MLP neurons of a small language model. Each row is named by its layer, matrix (up: input weights; down: output weights) and neuron, and shows model dimensions 96-191. Each number is 500 + 50 x the weight over its row's rms, rounded and kept within 0 to 999. Numbers have three digits each.
After each neuron's rows, "fires after" lists the tokens most often just before its 100 highest values on Wikipedia text that the model never trained on.

L4.up692:562499458532531457463447439547416557459535640559448494560491474465577523421479433437482465456501525558521576495396445579427504529500616504459505485532488446631492572433451487529554555508438445481432428453456508488540494465568430528488485521509534553512561475509462545482570440360380455541
L4.down692:476471587453456552512477510538522548502467450469539528556503574499397532541527415490507452470497390482534421524554586469497501417545466554506550506506590519450525452526441398562531506588537521450525550460595468552520509399530532517564381467491563511516498516470559442500470491448583561557
fires after: " st", " sign", " ch", " comp", "ign", "st"

L4.up284:522467474542503535489539473492467508420587548456567530528479562553513503528461479384474560488459461511384519497463510483543526497426507407535531509552419422518615516415470433486503573606383524509403406583524629510527468504529461403482505447435481589519453502567435614419541545500553470506
L4.down284:530501501491413540525447521453450502578439578501548552447527578549504487508467529551486507532411415494467485516520390434509564482408569559494526437434500519538429424555561506545452452400508510521597575524485412600531578556483517470505378433448487491486563474469466400492474529509538541494
fires after: " ", " (", "-", " \"", " to"

L4.up683:483524580518520527465467566495539596523531506571551558499533505529454399368440513480528519592522359474578589443495519452606508486468505487480491624506456408493439658478497485513511530556448570516532438477524445532514391558539450465468503498462465494491474491438468517449560550481517526402
L4.down683:558640535429576545541474453497556565480465417532487521483531559434451452504473429500459491491505393405443519467457552508611581498448420582576466603475513481492379563412483501514553567479525514488449481515509488442573504493514482452489555497474467557543570465556511474515535425542497538438
fires after: " ", " F", " ("

L4.up722:531546445489482457420523533489479590372500532573519498558506531509460452453523477533565540530524410538425628542475588549610498573456547459549514500405428383586430526531449459482588547510399544547439454460450582499437549486559460469546508449393491554535489552448424476485529414470477580415
L4.down722:496503564466576544467535545485458536421567586489476524476599502433433455459480444497550492523465427560573512571473474513535566462517499553477499468457440688411469531424557504505452467430549545482481636546522408501512445504542514352529439498449455505567583492533557428521560392408507498548
fires after: " di", " Di", " O", "fe", "ce"

L3.up658:456435569555493395523552447494399492442586531467440518517439469516511509467516461441555545475551477466462483517499403470475422496454555475430376465542418552551472543425464598461543526533462519538445464554548535430526525477590442491524468465447555575499499550448483487472555521461479560509
L3.down658:495539536508495513508546573456463526507594530495510541511431472561502478491484492474534566576511461541463470478417439506479474516507496424460431478469446475499427574444444561504582704487479439494451434534572539584500453490507506553574468484448540559472544476530492493453554550501503540464
fires after: " is", ",", " in"

L3.up507:558482491521460614520480557492564498528498487564445461549500475514486470420552565432484400484545419449479539522453529547509495487458496528442518497514445467641372484562541465396545522632450448512436431535468512537479486472446425545462454562520640587489528496474511471565490424460452557394
L3.down507:458608520582457428509588533477440532446468477465516524454512486533515400511492453485505575468435524523478437593505495606609469536483522484580535506548521463472560532486453503546389308514469480461534563413506478436575504450495494473593504573549417420532555455526515462519577462458538498550
fires after: " ", "H", " W", " F", " and", "W"

L3.up498:562489421501426462455489537487495551385458531510499510463460490616506456522516511467490512527551443483472587503500515422577475532509520427482519606511458479606479600474494578529529537518431645604397505466559500455496487531504465480568487400522520586505534459466485465519511490469484508442
L3.down498:544449478446440467446443482568569471495479481530431397505451422527441536501562465520593553504520388561477495462428560498522568435569597466488539476485488504587485553447570440445574616558510523532463492487531432389452524425444509502523539474463483412532471523651497491447588629516458442499
fires after: "ce", " di", " not", " he", "s", "e"

L3.up400:405478433532541537428531436496436573530445524499484519427453486463470488536482491466467433526495477522477544508372508485467545452551468503532554527447488471561471562422503516514492602550526503509429448487556495532670520582599444555540485463576487556538463493475452559574520525479420527375
L3.down400:493476497541540545570506495514504561591399504505506530514482436440536496528432456462493444463474467448477508525494520507492442450562482535577581442560449516417453423627498434457607496525543456395589550587434422486431473465519586529474432458540421598541472570514474556439455500537536521495
fires after: "st", " st", " in", "re", "red", "ri"

L3.up396:456449558575426568568499533538404522450520457486606507457486481470489501450510457504526534539634368468422514586526377403465493450485491551483533535422479478671448565495491478520544528584554492594420467541533443461507462480582517497471391503489584432430515522547431503499532482454552532412
L3.down396:536493537512482497493528585495519555504514498490541534412466415484513512434511538647465527458600486426524486467536492369529421523387504558471567468480563489535549442447427477413489460533521488558451494558468492473504554570523437517539424499559522487510428390531460506489468432460586470510
fires after: " ", " re", " in", " (", "-", " J"

L3.up532:490526559563542529589512512508494491551497537536605568497497485592495509449505466532444464453620473491460481506431483500625512414406534532530433554482526517542414538368509529524498484470497466510518541570542448511488448514574518545487535530465540447495530377394486524500516497660503562406
L3.down532:487579464488414518414426509365456493549436601453423471440480476480408442526591632428466521572456530505445519513507464453507552490499565499540461499432499403496555542462544565484629464520484526561534478459503497485539521503482539538451497561561414449531521483520433432590461566518441532553
fires after: " in", " In", " for", " C", " ("

L4.up266:460435601555443557500434555421513557479539512496510537474516532450582487449408480475429542586582362499408501440371535509560531492346540517433469520477483499458410544467502551481575514492419514545594535512496483577514468471552490555512488502473565475460568435508498542524481549449563551511
L4.down266:581583401566498516458459504500530494530464532527546443541477475532512525533424535503513523527431452440468569517542508533474448473502402411517436443490473378489500400495437506480501459491433535435574544453463471415532485594481556575503481490598426489624405475539511536560435518553552478488
fires after: " (", " Har", " And", " for", " to"

L4.up9:490582613518511565478452576575585587512480537576560550574503388572423484454489548470503515549549500470465582572564509483493461470412516436490485508467526478535491581510486450493516530473474436501497439515510496464481443485467495437429504504422444467619529455423429429479463418444467525451
L4.down9:424563517443486507489359619452445437603503554427477473490456402484504484465478395481545491568408554518553467512497523549480490541534569473536491542451468537576473570412516430504395410479514432488446484514442536465503529595488437498497542534479473353555540429512445384539505479442477503443
fires after: " ", " ch", "H"

L3.up577:473481507522498577450609446515551451500550455439538607558405528574518491501539422547476519599565504445494503521486482632556494421368456509523459450424361546444515499466474557412526522499439521460381448519482504549485479454582538475536533473499535517534495453583531570486484594487595516486
L3.down577:567480558501407491540558524507449462482494568587556566424448506517518457426463434480487621509506459516403493567551563546576499478463442600550491544601505509562551478512545477590470475410415563451481519489516537557411590518479532465499538564562502580546455527448437512485566375470534536489
fires after: " ", "-", " T", " ("

L3.up177:453484507540520455514525444461480523465622520552472507498390448495486520490483504464575563524554444472463435529420433454440477383549516485421477436514436488581516569440466547520547503458446521552496409503550615529502531564462491567534431456431492565412510586495522413451530514572484484538
L3.down177:516509484465546500480523498433436544559658533514482519520406464560486433516482456489561508605490472481442430525398455507437509437469534442460518491445457465524445526446483596512518681501411450526477435541544509600482515437470521574583454431476494544519535495514472483494532526520474494496
fires after: ".", "\"", ")", " It", ","

L4.up711:532489531491560437433509520534508606563524527468525429473520541524542464533470439468527575493366452444471532481456413503502567389564559468518383474459415488496509532552488498571576544419517491438464462412492489478455472535521548517498433462543510531453546500515465464552469543519536541455
L4.down711:523555506523474513423530535488543574463518515434432413479456461451502575450440574538435570561484487464486508564477433436562471523567538504513477563464463553461526562499540602457507518548430557527537562521596483499608437534454513417415522491539454462474499551499560526430480499482452498509
fires after: " one", " each", "g", " I", " Ra", " V"

L4.up376:554482459472567454566568519552501519413487504556564502497521424512459538407522477524484498577466498550537530515524532509561510478437456481543536415531495456525494560467372494512584524517460433470486497467520564471495465392619563543530448497377488542538525479517478548522572415420450495456
L4.down376:522516487552477483508484546492416490537506448534445509456572608428482532525519593476516446522519612400521537478621486525566479426545391480420522557498515544463555455532490590538422337457449587504506520510588432516529599572520540475488486602529467479534488486527496447585454560557407514465
fires after: " T", " F", "_{", " E", " D", " C"

L3.up712:472533600600470474413479553463414561548524562498551429556469497503517587425442472471515507456567503563517543498464510443496446457506529461445431615488495475501440548383340488486575543551444494479502558494472565443540480558550588452524494467513504509501511538433404468454478457446506515450
L3.down712:490480476519527386474514481455386575590454515512463550525496590483525389491540452500565458468470443505560475497583459543560488494525501482494543557457407482522505439557480507522555584492542555412406470538535538494439545508501524452547524548475470456480434492475516479435463557514462553519
fires after: " a", " the", " st", "per", " be"

L4.up154:459528506465460554560507522463523476360509540537504522531498527504470509496453444515497493535535457515578493478518441473516472397421531544448489553436335527474519524432452594554423538481515474483405427570483545620530469598565489540516480435486543497472527443460476635500510565450454471504
L4.down154:503575536548501583472477531442502443465530437501566483499450544535525620526544569589407490455462593514572455483558496478483492386551448443537536378462457592442564447518520476483496380465519390497462487542490539459472545479511471487481547518560452504532537551495516512562583493563532462598
fires after: "al", "-", " On", "x", "y", "th"

L3.up20:497437542532549501559541450471509434462538635521561550508539541513470462516445507451490473617549521550443522454545489536459523448428556502467475504502544458554413586517467510484540568644376436569517425506562462531524505449546480500551409384503633413509504489459452431477567519429433535398
L3.down20:584541472525459543601500494460417528523428383519586560467531470522434536542498522513498486485550453442408448483449493526499459435485446483459445475480489491453488582527430439676561576534519538519459461493419581572502426480477602488464508520460482557487488583472513559492572466543540438468
fires after: " re", " E", " describe", "-", " Win", " \""

L3.up731:430478622496608584489510578534530445520585454497529528488487413493516468456481466495442517595510414558496522565515475528526487581418588502424525521480475483464520484471506492498538537516521442485497403504485543563575483525547437358494468428469503503507522475517478453470554423441551477472
L3.down731:459477524396507485472476544557486530608584474441490511535561498559488569466581632542474567466498523577418402560505556434455509486441526527477457497477436522488520574493513540546432418581539501477541501439462487444498585515510544477461499434511407543606430547575532459493479543542458456484
fires after: " ", "M", " (", " \"", "B"

L3.up376:396474524493595426465450564445408530559562536525486564472446484516494335384511556490432471436492439488408487508459459479547476560469456501366472561478534593600480441457525505424468540462446457429487460479518637543536393512580510540502489520477541582518500472498496502477557484514464518444
L3.down376:402498513447425576462589478470566489406502436514487512519492466501565539532494550420524556551524505502563516517612598509538460513531498520534551551520503457498466553424567564546580379619526574507469432405508570517542483479503445531485483470543407527490460447486596483472463461480426491545
fires after: "\n", "==", " in", "gin", "==="

L4.up109:467515524478508454552514533512531510434468532491650662462509453557538401450423489520494539474520432441498487490395513527444491442421437506471499535506579549441490510493527506498551551487548484521444443618580385580506506481579490469549430515500534493529519482557501545446541516442538555398
L4.down109:425496562455517572495510468587522531456505522516502441521421518473469514509503518472405498476529522483458590463534549503547389457545518539543474566504547474422547568509426472448499595466486547487470496465523534495571500463358533576500616558531482516404478473502520484546457542469484421546
fires after: "-", " (", ",", "d"

L4.up591:495501547536502446469506507527457524348574517548558622389489449551516531349506453426506584513495426549559560540561520494445416504462578453464488544474417396509484567438423569492539511495474511527530542547592536589461452502480566518521506476529479593539524452450435510433543507510568547605
L4.down591:450545476502447582514522483447523447515545477481407469527515447548514539514477520486569463500493555586464484427504419535500469435507490571569509337457424344551511452478529462523505453505493448513432462521428427565506538533497586433567494494503422397527464606434545545462592482499466473503
fires after: "o", "u", " Sa", " Ta", "i", "el"

L3.up57:425550561462425547470531428459507450522492528601526469478510527601412463538521444493480441551483407584488547557513491547484526528463501546471522562478412415527562526444470435497536558602493529461435467434538453545562405492603478466478418441418593501492566505434476520568482512440452530448
L3.down57:491602458596464486493452439476536489455424504425506461458566484506543554520454506467530481498434562498474543557401533519536457639512480542467525528476476461503477515540566482579514385567537519514478471489473565421518529487369490592560434502447574525458561550494396544404516436532453486507
fires after: " ", "\n", " \"", " (", "-"

L4.up0:437582483603464444500451534410417456463533516548486561468512452545481464501410544525420402433558502521409451556434467514513450481464490467397473567445457494578454619401380504484477487557533569487447494527515536536491391557563531498516478496447481455537537468514447499551539564514447542480
L4.down0:452556489525534564545432485563543421460484483506403536558518578466530452588466471525494503535503491453430435469530530471554502538529539529550432517501434363466463527499400535526430457493547437525598442481473504425540520427490524512442500503584561400583473440512507515508493469565529526545
fires after: " ", " in", "s", "==", "ov"

L3.up432:425479472557575473525587500430539487468573485467584521514523556446475493502534489477512468569538519466494456445463475510556522458437465522348423523538502434591468534433487501477543554547467513604495473575491527542502524522559461505562468418435543574454543488536484510442505568535493488400
L3.down432:422550476564572532487492465544536499457549463471516473543546509429561488559446576544525557453550522531543438494438555482557511548411475517459491547573536483631474394506549506487526616509486499527521446515475602588423396548474543574567469491546464551536432531560458486472460523530508488472
fires after: " ", " re", " over", " p", " the", " F"

L4.up728:423526517477571532528570520413523480423541532477546542358485507487459560436519533469476574445478503587530542483436418514579508454505516442560481585488465470550452499547496540507584539586499561516486515582586525532446435500515498469482548404511459525520522503544550461487442502425481571505
L4.down728:520422488530480480498540441494532419522539405518528549550484540553475455426397501510572499467397521539443541518486520480485488568482471440515550429454553571524583472532517441576565446454511548517597500410445466552566511532557463587520469507491505466460494542472514491514479443429428507478
fires after: "u", "p", "ru"

L3.up186:559478496472465546537438472431484493556465517508655555557422448558494542439437475513454465494470382519520535538529465510496493548517615476473452574528544458574470460456440476544498513516495465528510477542491507601489607564565507417475495457517506507561542531468442548399539503482428542472
L3.down186:478615403595648475486464418483500477479520468555551492587589502511424550597553526434503480484448488602524508578503426534545461516464511401491415516542586511474511500526537586486556536550508545491542506451500562529481514552457504577568535530500514649442455516485453531525480492462517507458
fires after: "gra", "te", "le", " person", "re", " large"

L3.up554:544434540585557481504501453523445602511482557431518477420393437510457544470515426494585469459519504516500522494476477539562556506468499454400517545504527481530472466468467551399497517544458524577439476457550517485493493563515570446550451491439588504493553440450447511542643588544432495557
L3.down554:533490673434561473505584574474502464496556457507525579420539471540564496504482608460447551457517471508467494528474468507536487518495454552580467502548543460494481449504505477447533662486514598466555407499396488493590448516512418492540586419407473486601403498481592511475465423410578458527
fires after: "ef", "ur", " f", "°", "ar", "or"

L3.up21:443435622463469440402499511464432459405525461499494506554480509581468499461466429550576535557488488506488574484529574580503512439454507485470451505486453474450462506588498474506572548487547425489471538491480439552609444547528455526519406491419593436546551473411516532487519528439395549446
L3.down21:499525477522528523404453503572443435457530440543510548455599431534412584497545482522583447461471460535554434338541537435468563470556498487512454595501502510478515502479406596528470658494538454555634551559460528533472543487539465570493527561491553498515539483531460579419532488488593534468
fires after: "-", "k", "n", "ed", "d", "\n"

L3.up237:464521608470550487438446503465512515528534423505538517473426527546452542438525539466523508518584449522511563500508547441541495474412479530511537593469472466523480582524500466584503586532454587502433466518503443536529386515551450510519396471482461509401549511494527517484445605478525613460
L3.down237:501504606481536449506468449528507510553418474518491546461519507469465426504544555409530548529500464554499523564449475533509502530496474464590511493410437571413453649453471500595560549594489483478430557585496497404555448455458554450503501516546450444571524457546450536518557434452551526548
fires after: " "

L3.up3:499396569545478519525519431460527502503525546563473569376534470529424524504529569442556490549529421491540524426470534447458515481434474399447447493447493498422559465484460498511506498496453434532509484560459566595488545498489554514531432506454558529454511476470541448424605553474465481432
L3.down3:448464518450416561662524406533536488474533509431493507456481510555449466534438546520407582528402496553503508508486441446512453587508518566502502480542544511553564567527559425495511562481465621444501513442468523507535526465542475461549548449434600521544442476478478495481373495492589520432
fires after: "ur", " re", "/", "our", " ("

L4.up267:388397496526513532572454486450412499502525491427497547431521475527503441433481436471525590512639476519432467558476508499482529497520520465522438499514491498463545493443526522516512471532487571475486443534516495624479469556532562632587525428429522515468504576435474520486511473542404486486
L4.down267:522502575456491509427494553502564482492493475547427367547534450425501540525506605507458499478531427524520558483486482516582453563559491435569485481518475535453476524541494496457499486482460479490537575518584476329477529472523464489563526474482480573589520502568451535432512521488488504507
fires after: "s", "p", "-", "l"

L3.up452:473529511507623491485534497489508453491571636483539616540518434499421476504521504506505527478527454429480505468485482495464521460446536551437504462513504359537535523540544456409521525490443463545480477463519446534558483511512428481553419358451542548465583450573557506512541560499524521446
L3.down452:438536519519458592503450444520476451538504453384495471567434391507505589479513564508514505455572582436452473534471522454475547533532501494495441568548469495588551512426474548450499485421527500473372544481436441497393515541403533529525420479464392506433435551583593508522453499540467539509
fires after: " re", " co", " ", " Re", " c", " P"

L3.up242:510467528553522413542530501516480490518529600557519463456478494473519583498475403510452517458548506500525509489420502559527463483564557537465457564514511494539454512399393450518535521454545438493375425492529572519565320513535493483578547411553552540480492456491425533389519454445524495389
L3.down242:398457438518380458590517439564456441481520552428485445483482449562489523556540376482475511453379469506523466510532442477494510536435545514442555391509471462582540556562463412534476619465495382571539518473524571486565431550523538513555456520466480477507465518453534493450544514515569461508
fires after: " an", " a", " be", " An", " Man", "li"

L4.up417:486529453507520513548593511474539474477538527541558586538521526498375469551566444533545480524575463456485517433467488492491435414471484474547525509474442457604522568515507528478569563465467512619443408490549470539553480454535453574475477399512532501436598529560475529535521493477514507471
L4.down417:504472556454502487488524478501568554430485465515525476557568459478503581443484508488503415477611549431496508484559505441564500469568534473429447572558467541521517425496411542361509478410543509614520560517507512515449452506495547544462514460579540526570512387552544504498490415458592594566
fires after: " ", " in", "e", " p", " P", " pro"

L4.up653:438524514435443537538539476522448561462519609545556651525490444505556467589542450473475544512536497453481522490391477422590522436558492483454480433481503472404485552414439531492473551547503531608580413429513542513453481589492525429471489487438511546632526416490528441542503547506530511453
L4.down653:502575513448494543552497467448518507449544477485499467382517499436415593511523483515523532537513489533516506562634493400471449547529495459526400468481541557486532513502565574513374493512520435490513498553471511462477539502488517445445491397604488471485426444461521480521377507452433459585
fires after: "s", " S", " D", " I"

L4.up523:491429512553462464476593537490529566452632513421593512517435558538477438481464443570531534548558497501585594533495500385488482437430530521515421523526530480559496540423455516464509526502489545589422449525470592536543473505528401499497458432468455520465504417531486514503457519517460424510
L4.down523:569550424472440446477445519525489527543566496580465492448483530529515467430553461531497549459498620508501504568537466487505523475504419434518538536514525502415579578541516507552477506498446497567503569467501544411427531581500485371483439528539425545457586400391543537625442530476550522563
fires after: ".", " ", ",", " the", " \""

L3.up366:471541477497441557472694516464529465484516475484569529470481497573450418608522462466526545511562524535472535520472449554470571488383478464578444479553518460459504444365481520458487534455427499460519402540474556513568488513552414406469462386424494570537620469478522463499468553439516430467
L3.down366:457462394517467500529482535507580525551510589426506496498580442495494566578489466536482590503468515494542441565515501457537552502480534563595413483567493493472516463488464488433461448522480577394640467584514513484493460554425530542544492486510434452468516437508529479599459490513458408454
fires after: " ", "-", " \"", " de", " Un"

L3.up547:461579465478420536417583391505503444524553540461526582542429467507479569509441481420585477554485518521499550573485454472497421592471570430458519502438567439521474549453473538534462506533510463445475433493482550484481556471529501573464553420436580490579501461433348481523501544494508501498
L3.down547:504552466403569445454422466502606520563534455489493467625463506555475527528525530440505452587442474501510563352528488464581524527521459427536449459456477507546525484450478454521457619522469578501537520479531503485497503432548419585500586430519522517549404502498635541526498551569496461520
fires after: " st", "re", " be", "e", "st", "te"

L4.up672:592493483466423531541526557505517460422519406423509543483496504560454536474521505509575563481492512526583567537491449488580536506444557458413452512440437481422370507534463540437563515497518521460421495488516441513532520540534430405538522507471472511468529485513541554543426486427497541504
L4.down672:449381513470539535514597496499478470554470400527503446474626478455491492475542515547539581453516551437555472448506465519427443452556524469486496457464510542448512587533524504536555497458514528478441464487532515521515607512468533465482558509477466507518445527468460600420459473446515526475
fires after: " K", "ke", "K", "-", " T"

L4.up261:459461565445465618432458488467451536378496478551552582525492424562476551455422495447449595540475500512515514533527496551529575551425488481440471545488457438407452594444523508430514532537431518573481504549507480545501491579610513468524520463442621508535474479478434555425512442406489558576
L4.down261:471471438572506500530517440570510455474586535498427543496469424433512539466516552491653516461437451544526461508485473531466628528461597458510456490547508380508539597391427487537481403493536491597568571452507486526455463403495481399508542521479530451472441529560546437547508467451575472448
fires after: " T", "s", "k", "d", " K", "te"

L3.up238:521519457420449502590453576475540576435524572487505469485433488542532510398470471561474560514494501471543617435450432452508437540532516476519487620520436478523450614522449497543482529550519531515380476502561559536452467522559543435524572358464543476548485501487408504479509416442537524517
L3.down238:496470467573451430456550464481482445517529496505414456484538498487497551502574471520381431543426491503548558509547514516432483565542556552447405510475488598347509478563559544426523636549487498438467401485452569518438486488449481503512448518442538486542473588541532491488418510503545481475
fires after: "ce", " one", " Se", " be", " a", " he"

L3.up533:537506420541374520452527441459467527474544575498575467400570427424492447407416487475538596485559556563563476462469500468550514463575531370529458477498532517495462458451433509472519492492437590518465515410545541461505463483448467466567512451537547503479588379451467485482596525547508518586
L3.down533:498501562473522491432501561539543515545501627485491496493519542451480462456465617481500552564447452408484446492509506558639552456492491468576490519411505457452501436472465485594501557492473456467579440533508480598508592430481520506396502445469491462587460530522495528517420477357442463472
fires after: "ur", "or", " U", "ar", "s", "ru"

L3.up520:519469541560452341497488547402455467478555494528467526465539493509532473526500413406545581564499454496453553516496490412467460500422513450481437445512365462614450540516501581476545561560511532543511417539592520503530487550536513501514469416578520578536512506513502468495527487391460529458
L3.down520:458531576558540492520560596465499453505594495476512542493455475526542507499486448499585563603476522440443517508476423461456441566534494532522447504475480495451453577463455566488580727516443501543513461498561468543534458550481530554553518469469492561487540480523498418492537533526550545423
fires after: "\n", " ", " name", "us", " Ch", ","

L3.up33:433505525512457476504515450491402603539494470507428520460545502473497441478533452479590534594549503543514537509443456489425536497495511293487458501362494471536540455496413501472581559510529496458511514502520556552472423522492483601626495538511523559529530489502465487426521511464515499572
L3.down33:554482403526574515464502539482518405454467582536461466475451511537473525445537455487466508572483515467495493494545483532522488460508548538556501500460453510531485606511494534512538453583401470547358479476570503460456521543459397413492436549570383521457494488498520420510564504596482472551
fires after: " 19", "s", "w", " 18", "h", " Du"

L4.up91:544538482467469418422592536467468617528581562455497505453474565571506456443491478487512515515551478593451515490441385474613488466542536499535507476484501394475581524518450509509491537606389429527481477447403528494430457540500436612491459486515527466564565416456505531478491559440551536543
L4.down91:516520464406559572542456545475511393462520478463470456496471463427491395447475488504503519462532549363491522446512555552456499529499548466524462487464461596495542500520525538457468492563466609534441430494528492425447456570545596513502475412548498534482434552511554471475521550489540386632
fires after: " A", " a", "va", " Da", "o", "lo"

L3.up418:431501544509520428520491468411486523444492529525488490449556501594508476524559479502491483638560487510443545521509508449452498416414496498473449471368463450503464565472509491581490506530481409574434553483507524535626519508647464640477424516513522455522489468462472534491535595477504467423
L3.down418:526480548555466527460461444516480531472467425518504526567535552463528431493472552491363532467592478533476581582442501546484436441539445393457420526487511503496511519469436507504617526524525495558551543442536479535479498382433568544451477568527412510459545510547419465533547466552582417471
fires after: " ", "-", " under", " long", " describe"

L3.up447:452492547424516530552515539609426504473471481447572528509511580412539465410478443501447541465596525427478456393440450502489526424538426453498498453470437485501486506452560447577520510592540527582474487513572542500529405573614554522472469496518514562518546527431462530469565568496535530480
L3.down447:550583489500483570522493601487569536516545496507450434498462483468460449603510531537519570419472498538487508487520484415467516464503580477490527487465423482487471507482472521518515507399467424447454571461438533538625558512485524446554505489538492397524534619480548485644363487516435441489
fires after: "s", " S", "os", "es"

L4.up548:501533456457424560598522583454488545507461458495509567526472445526455528530570467423490527496472461532522536491457402497525550503497480400472411479475434534443514508510409451553535545555454323483521556498527532550487452471620482488566438509494508555480538514415525536483546509413455554469
L4.down548:570458441543467484546508544548552535543459499594557515486576560491523428507401512413531524505541506511508481495498557467463463528472469455516605547466520505429494521412520552389459484424543505474511438470523536441488525459532484410534518485539454539605456498587402576415444471579465482466
fires after: " C", " K", " T", " Mi", "M"

L4.up366:506473600545560573476521513422412526496501514518546571491432461615533547490444473462449506456517510485501458528411461449454512484432451499448464456605513520446489549350484506531538559519616530589460419565538540469492496453518533481602440464356541492533481478485506496506536511515506502511
L4.down366:450507556526479463408481513484541485521430542501522471478433392515413493499520478633408392534420468557421563461555483471550474474485657585478542533473579514519507551593510504463488487490453563436536546486547474460493458493550446488436494464544547531577475529590542515415435461536540471461
fires after: "s", "mp", "p", "app", " out"

L3.up248:479461491422509475483477409403496569440522510473543463422497505599545550550393419481558525543428443558455515571581524563444437567391533540433446538540515540546536507448492581392486503501515540489518437491562478466564429520501517533553432493513532547506510550550439442515480533503541550470
L3.down248:535531429534532569555457527583510578491531458547419454532491467462551388446538530479461533463578541479530441451414491481434559451534502436529506502409513446415477518502451519483473479488414459533479492590539566474472500587524446479453526442532472446554532546420540507554528481534453502516
fires after: "le", "el", "il", "ne", "ol", "an"

L3.up35:520493540427511509469512525474501494547524494548492536455461451526352440524461459481525498633505491506515538439551506449541446465548511418453508512374507519512480519535423555458482500474467490508535478577459480587515466550484506536518345521433579473430521479465481496501639449517550484422
L3.down35:433530513467465493552420513441448557476460455487464573501474456509475546490509573533499470482467469423476454544578582510479488427471503551439498518511505486527434456577470524445472659497544435617610547489520554493525500534510450501462535501514590463580635527446494477451418473509508465427
fires after: "ur", " re", " Ro", " addition", " Re", " Region"

L3.up552:453475511512513532594573555451468537514534497553535503472545470596567500487474482478486494518580540514450534525530379408581495530504525468491496514501446510476390560477472454513476505439474413383455503538596493515558399487622480545563568485474471490507521487494367540496474410445538461538
L3.down552:399480414502466502492538479458464483475488427423528558543482526479578480508511456473504511542430524392520450539465463579563455457527501550571520469503493472553566516436469558523469510532515489439568445597535522514576458486417503428442532543482617528450520576456606475467532510486533363473
fires after: " A", " an", " In", " An", " the", " And"

L4.up158:477459510526500577550458481490524521514467448586548481359562490517426485449472567447587569563550382523489632435527540403496447486446541521464477563515462501603461529485554526475558554463451384492460431526516559567487459390547451507517441477439501407494435522485474476442490470471520540566
L4.down158:411516541514429510542421528530465554507497514513450503541523548498515496506507392490511366486421539492557405566515527515531500591652469478407535382497505512535521407496473499529417464491557483473531484478476567501491513504554456484553515597503540500523498494482491562542597463539532450523
fires after: "ar", ")", " Har", "-", " "

L3.up25:432555535551488438550592531447544536447510603471576494440519540521548565521517523464489498459559545615439584549448450480477509358510581502518454564449455528545464510380421593458543603552456475499501530484466559453457443538526456536564522428520472483467487483448447489547603462423528540481
L3.down25:488542547388457553524557480542564503481523525465512477388588524483457516553453474596473475518451485505576569530480448519566476593525467466450515517572479482502541469602581424608558618545533567472499576492541460506524329490470520478479558509514435477570434399524474525447406468541551588519
fires after: " a", " in", " an", " In", "E"

L4.up246:499531438485481485505462582448521551468520513460471396393544443497561471524543520459472593524541380504565488511444484424505575452594411499421417496497509438546502520486463567458550472538485469604495475426515435509432484534536537508554485491493596490456599438456489554408538470462465578500
L4.down246:519551476437450478489465419490451510499409550399515526570538507559433538515543550452435600491493531537585434546631457548537497380444404521508510468465504538508477477590486461506520438503508500548570493512667489564433487421453568521534488477580469532449582564502531463432470435501440460515
fires after: "s", " U", " S", " De", "S", " ex"